Weights of a small transformer language model.
Size: width 256, MLP 768 tanh GELU, vocabulary 2506.
Architecture: learned positions, tied embeddings.
Training: a variant of Muon for these matrices, 330M tokens, 10074 steps.
MLP neurons of a small language model. Each row is named by its layer, matrix (up: input weights) and neuron, and shows model dimensions 0-255. Each number is 128 + 32 x the weight over its row's rms, rounded and kept within 0 to 255. Numbers have three digits each.
After each neuron's rows, "fires on" lists the tokens most often at its 100 highest values on Wikipedia text that the model never trained on.

L4.up71:152134116111100102134099125150096146085144159151156126081178130127079095110146165178165109116138097150129132116110147127086164106179103140173158104165122113093111145170160095151141083223083152143155106135129082137147134168150058167083103170166129104110176122139111115120148114035105176130170151105133165113195113119147156090149156108124128078054157161137220158096125146133097104084181101120098124116160130120130159098100131106151152160122079112072110152156149114154119160109120094100155191182147130195124163183128101159126100145116156119112146142129089142093146129094146141128101112156201143077064190105129055074111044118103095061171170100165154108132117140111107164145077210079160082122114107144133099112128137158107133141135125114134097153093128090077114066116096159
fires on: " s", " S", "S", " cons"

L3.up27:181118134119112094121094144077136162160167152133161099135096143151154101125128173114139078105146110112109167128096166116105137171138115050158158125107081103143146140127129104192155098153114125154154155092106119064136081136205194164062191132108163070165174122156135147116162119117105169094138127128062169168159147108091093157118168162125151114143115182153092145136090126130117069148162143083141107121098129090120121108087102110131146113141051175072114148136107131138147115107121164139147055138107121161085063080117130138095163061163160226066099105175105097176180138115166125112081090130131120088158149152141110123098109146118174107166167147171146088143142139103106180134095162132141150114097163110120180153109121167145131132053141184125129106165180035125094070091140148
fires on: "il", " Sil"

L4.up40:153112095082205118141083174156149136075103169155114170108157185112069158186144156142097099124142116133112129056157172077103168083122122183178194115123109122094055126124139114092127114124102076125172191092162075053111093150150148122096177138187130103101129152181135081136153070038156177129129128136111132154180100138115091114144180154140101152067147115084101120116072161134127103133111103092147116128202102165123118080064078173136158120140126094104136106127082104121121140095182127144153161150187102134150120188104087132117108153090093153135113129165092171094123145148089123136104128089174114092096129170120111135134117107126118100146112149171123159126136104143092137125079125168126076125137124119129150105143121155114095142151220117076151081184124129069154094132133204
fires on: "S", " s", " S", "-s"

L14.up343:072099122108154151127114168129086166114128159158128097113168133094148146165106112047167119137155190203158125155123124129152167116177078153108060084125129117113115111127108064147095189135078146142121119119161172098149161146108101084165091102180142130139093127152107097179112138098156120192144136101204106150124118048128127095128066104171125121089145136187138103124136135130066140131085082087144130136186144136093132116221133166160120121083117128114161122121061087161122157156149142161131129110142100073111113084162110074113104137104132113142106113086123145113139131079104091125131155152088100114166121079120084044163137093161137128149156167177112142183107086082137139117162101123129181211085152138132141121166074078163085105131115127090124131168173161041116083109119077
fires on: " ", " Re", "e", "th", " Ear"

L3.up512:116194140145102088113092156142112133166100142104165199117192146151068128138083105152081114048133078136156104182161159061118160149131109072107085136150120132051126122103118173106138082118141144040041094190127074162104116063104079108098132149180131114131120149103066131107158132112152086134116206094169133144128072096141092127106136119217114123149110166166091130094171105135178149087126073104179092145175144168132126129114133118133152123108124136118109130074117056131130119106150111126169108148149121147116138160128100141092109162174124125151085147155133074134157203137091115083133204068158135125131129132105153140089174075153098106121119124168137111147154163154121125153179101177147119113092102118111111115123156107138092180181178078114132118122122137144077127121188114
fires on: "\n", ")\n"

L11.up199:098094101057119131129129091063130135113107093123122131149141088134163093129111102133135116068096105163114108157130109106147101151114152102095179157152065114083125095178161134182127171140084120143106082134140157165145126143091166129144137088099168081124077103112102126113182174133096077184114097056128096139096089164145184095082095176157093149094142091062165119183043149100093090182158135085121184172122091140132128118111110151105138105133135066173113066116172126189135129109163173159153125145155154100081118137105095159165172123131116122135141077123123110170163140135093104116147164149146127133198145164135164155150051120114110136144183167139161132113137167136118112188112206140103131106103123128169064077107102103140218135179140163115191129163168176104166098133108128
fires on: "ic", "us", "et", "ac", "uc", " this"

L14.up367:146113104126152131120138135142102143125114185197123136117168148164158156168148098077125138111145104118181120085101130159164126098169195146057086142145134094107255157127134122166117097115103152138091189112154085161142159154160057121160090129124118121103140137157127126159123198188151173127189132127124089080091123137167153128101133086138129117113143098119137130143126129103127120129080082201147062130191118126054078122102144134129154082124123144076146046139079115144174164183058134160110082081127138161108093058184059110108138119115109150131082170158091149152101132151098103139091107173109107180107085117111113177097069184146116076134109161168100142137160094128129151133117123111068100140084138169113113153131116097136101120124123103184150110140139122100149095137137072
fires on: " ", " Re", " re", " com"

L5.up588:120089131150150144145070124147077117062137122147138084104100219096105153113125127151177142104150132150159109153150118066112151080094161133061155099086147093105058102114161072105123162133125149072134094108140083154144145001165144082128110199182085094107140179106097105157147155096157129108085145072109137104105086065121079134132125145143144111140132123139095110181068136121142106097085117127107115082160164088175102159155171153109161169120109127140141139119097134119183100125148094144188084101146150122105136125107153136152128105109144147124192080142090101128107201129128147132153137143188130114153122104172087193119108169122163054195126143178135159140124138150168233144170119106110170102157172175098095139135090130110140135140157115129080121112150144119137135081165157
fires on: "om", "ther", "ul", "com", "raw"

L5.up407:148119119126142136100087124121141129142105108101118182184090049154126155086162076100085132111216070159091125130149159140163121101098120110133097162088154065126133132105083104096078178089120152092131152161112105114124143123150126131181152159154136101135088187134156101142115084196151185146135107129122150146148092085138102187070126146134137129135109170136124142151149108086195186089114094106118130128108164166141153095151094130130109151180127082119106135127096131121133124179089070092128150123071089124174129132068036106104164115116085105110168117124072162144087161109153101174122135169162122140139171089169078135169104146143195103206151080176157142087097102168128114149121143100129116106159105170171073105161161167122105078137173219053162178106132113142120152152102123
fires on: "ip", "ab", " due", " Ab", "ib"

L6.up96:102134177070145145167113153116108164078083164213129125108115177145075142084179182144120181083187083132148110133178114113119160113110151155142142183126123153145133066104133119117148159121151120175102132115152087153095070190121139075093125137147106100074109136103103148153143160113151125099163103074138119124097123107199172147121123144078086127127114147158061075134133175159105097154133144135127086115174084115093104130157133095101123121125128131141106171089121139134176189060150115102167142187182195166139043090097125115172111115119055047130135107103107122126147139199167130104111062120105122129108154155140170151114138198151126131137100141118138107129133135107158147126067150111133098167142178128132108135152140118076177142076116115094113113038058152124102122065159135
fires on: "j", " had", "ij", " have", " has"

L10.up191:143172125159100115110180137140142129095094121180150137157126079167155120116144110127113102139083166120156164104099139131143092123163119076104121074053089118122188166144153192159132153117115154113163086142155079088060128113073168075139091139174081113130099145140149133157210130124124139101126124063081118126080118120138121125116128120183072182118054118132145144154154151099114111056081112149141150134134113072092056172184104159163174095156164081098187126208127123137150156118160194126110103130154146106107128104189188127150120100115093106161094151125161121162121198076113125107123125130054128154137123162127144145142156113125156074151108181126157108173129172085148052106129127132176160164141088132140080067109084088135142149156164074102134104146154115165153167131101179
fires on: "ic", "ric", "at", "d", "od", "op"

L6.up674:120145046184151057111178164165148155096092154160171100123115093052143145103157121158164129157173139099156119067121156124145115088137138113116134198125102113109167103177161122114111147067102152084201108118131044100145168138113181069086152102130152117105129104162133097160110146114100083175092139097143103128094138113151155157090151141127076137161049127134111157171118138102164114090131154139113147144182115123114105065171100178138065109132153125022158138125149114170128169125137137139134180099152078130082137107083144161093141109092044129108139121092154153217110138124100117118149102129089106142085084116162128117137133103132158125170114099097132146163122071186183115105114126136201088104103117117139144116128095152102089130127122123081192175112111127120131138216097122
fires on: "ric", "ic", "et", "ood", "x", "ater"

L3.up712:112089139125163111162117190143052153126100166149151145055152113158075068134198159164169133101164142112140126095130080104080171083092139104149158130139134132122057104160083087073094130120154129133150123134127125128094126219198134076111136114120146150154089157112089059111133125075144138185164132158098127152193206127116130159164156102134107118109148136173112079125096117116125100111117115115128127133176063160123108130167087150149166143080140134098118143110113114126122142121152134121155136131192121134074132128122118114143152128055080114181139130146101182132155113116169149070098162123223124095093169193138086135140114101110168032179148121160129132112133105131122105090034140120130105102125109065136131090191093168148161060138172123133101134106107132115140150089120171
fires on: " s", " S"

L4.up662:103138155147160139192171135085168111107104171164074135107178158109140127119199105148165129122212131136145187107151095135151125065129166115129168128127204082122095119156123127150066113156141085160162134102154092149093089127129110098068171060166072104121128108153126139112152108114080183102115098101194086063102136133154153151105115105093072155151096145100031096147112223099114103156124107082106140092151136144088177079139128130151106103197159150103140159111153096127179112125129168080133076136145079113113092102126119120121145092119076119170144113096165164118146140139166092130148158068111122160074175109179141136167100153095067081175154152118152138160072138136160146189096120106163173156135160112165128161143148135115086115117116114118104150091169173146099135089163123
fires on: "se", "ve", " have", " att", " be", " had"

L8.up255:121124151137161147121141182127050142124108164168161180107130120084130118112149174162137125174151125186095201132169194075091112154157143151098177080177142076125174106103097152089141079188088118136142135072067101111124128138148075150121083090144080142146164102134130138127162138204128070125131122133162083170086121145113168124135124117140189157101077127088111170064086111127131128105131137088130118123119201140131130095113155089128073124159142144092076139163122111127162144201114054142097106139207151120133114170045078104120127116135126124118135139162113118129155126127096103170153155126104112124156134143068137104130169125077158113086094171139135164115110049166114150098150140101186156131160120133114147106156096223147115100117083079092120165150112150121084101160202089
fires on: " in", " of", ",", " de", "In", "ag"

L3.up390:077168101152123164172055118140100162100112168098128182089156128151113126144141067143166181031130147139129085151117122166134215178117134118131070148145134091032163132113119096127113101126118122146136120126152102222107100101150117090107118097097116111149066133109052112121185130160113088118149113155108141125182069168114120101117136158138192122157113164204126089095133134138103134110089151150143116124142128137135105082121095136152143156146133132117122173160095119164112130119164159162115152118106153162150096140159109103135058163195150102150097164103159085129130133113091111110119128101133083101102113132098082175139149099141150169036146157111144115117122192169125147154181193119141164082080123160020139085196108146078081146099123111100142115120117107163078121152135163
fires on: "\n", ")\n", "′", ";\n", ");"

L3.up34:137132117147124172103082129081193114176170047151112138160114131119143104122152107131104127087141147144092060132158124140108139117155145092112135125133151125144049152116123148123091214105180156149099132142102137112113126111145203125217163164143116108101055167136156055149095147148119106138135162172154119110164154121147132120141126128138107113079098191161123111148112162072139111110108122101071122137167105091122087094133065178088148126117089224162095133142147102195175113109143140135103152044093100129117133120111105088108146161094089179124093121142113154157117117183121120182084159150174100153144196114129100080142106142126160094119102120136143237079161124119123153107137169126128111066128171162168065134157160111090110164091118093121129140088078130156147044114115104
fires on: "ab", " Ab", " ab", " acc"

L9.up321:122127110171120078139146135128090125112096143171158053125142044108155098109089167115081162179116124110143087207134116074093118142103132093099119110152124140113075124163085135133143129056139118098131117146138107111151141101159144100070104165101116127099121162124131109135084137120122140201127176098184091049114163139096100115148131155182091068103124109111221139095110137175129141136108167148128159136172167124183141148104105139112133120137172181117137140143117190133137107150154210060094186077125147135064108157087099144143149101182145086139146121119148081125132147139144113184102140094152126135143138156132086158139078104098062125063149195132133197120124146117112085149078129162112135142148136124170104124106080079153114109150104145166156105102114189085105085175026103
fires on: "ric", "g", "om", "tern", "ac", "m"

L3.up136:177180095157159143167049080093148145102162077126132121097095105145186096087105091123091111113117134162171135158153110120139143152096165124163101144136194124161141164113119085056135152126092133098096116153120149131121111113130117164168198129126149119111109118142135056057137158089171084186169154106124121140145125154114114125114093099148150162165082162093100169160155153135119112120127137132097118163117067090050122104145130161100125156156127161116157088076145253178152147155108111103161136107070148127108105120127099057121155130115093149103123145094096148141078117161203092095147190129185096174156126113092125159144154161103153093207081085148111142134117077101129148161128112103120181084142125180094049137175105152157118125113138147127164109085060110171147105131165105
fires on: " Ab", "ab", " what", " dem", " Sant", " fac"

L3.up87:164160154139075119150129174170131124122112102120127173153093130124100109131175162182084178095080151114119135169105174102188101147084118061079102135096120109144153203135153065165117160135155108125116097159180049118095135100148126121109183142161131115115131139069097177146121119139069122143145132196112088142132114167150139172121120138074158144127108092067182135157082165162110141141129160146128097153118147143098143061108088122098142102189116071135129075113118035078134095112109155146113130154191079153103162152102129119178124075117120086089144071091125070164110179204165128120163143157178078131146144133143118080135109097071113053187120130136155112176140143141070093153076162162149120179141152102156103146140118127151145122171158103136135145108061146123168137150096115
fires on: "ac", "ic"

L14.up119:131127125117150134088153141111094119153122141142149214159127116101171109137117163135159147174106124082133160105171180056170113146174128172116126125069141099066198097121144121170210109097125112121142137166150179097123139139111139174115114116110104124094177121164148167125175141106132130085096111121099061114076078175165142148104071135103148117143125041119156151119110109165105159092112130128074110150164127114131148159146117092147136100117137130181114134134099048169137108176107073130138070102192182092127110151126071157137116157097114090141204132116099111182150104131062145138157093114125181058167105200043129114155149114132200133133111052098136111117062140058079124137073098149161168126116080146132119116128089164137107156109123154148125103138175163131091125146148133
fires on: " in", " of", " r", "ative", ":"

L4.up412:184102083131085105146108183077101131158169142104207147116085110152173129093172153120153100133102112126153175132131164130148075115122142130144106147084108104130112163159128066161157131134083135125134136106153085107108104100166144141162139128111122151116154106143081128182145104190142142135114182043089185190155168199132114103113122094168136123151087129169102090133142118188125046183153127128121152128133177110158122114125161158099134113107118160076132122138094087114167141055104098094145103159118138087135115113088165098097141144094142150147084119130114137183093138134104135193029097112141189133134115093175103064171133152161116133175132094111163159179088120196123148154114088153103125145127123083112131116155141137140097109140081070200063070128124057087127094126209122
fires on: "il"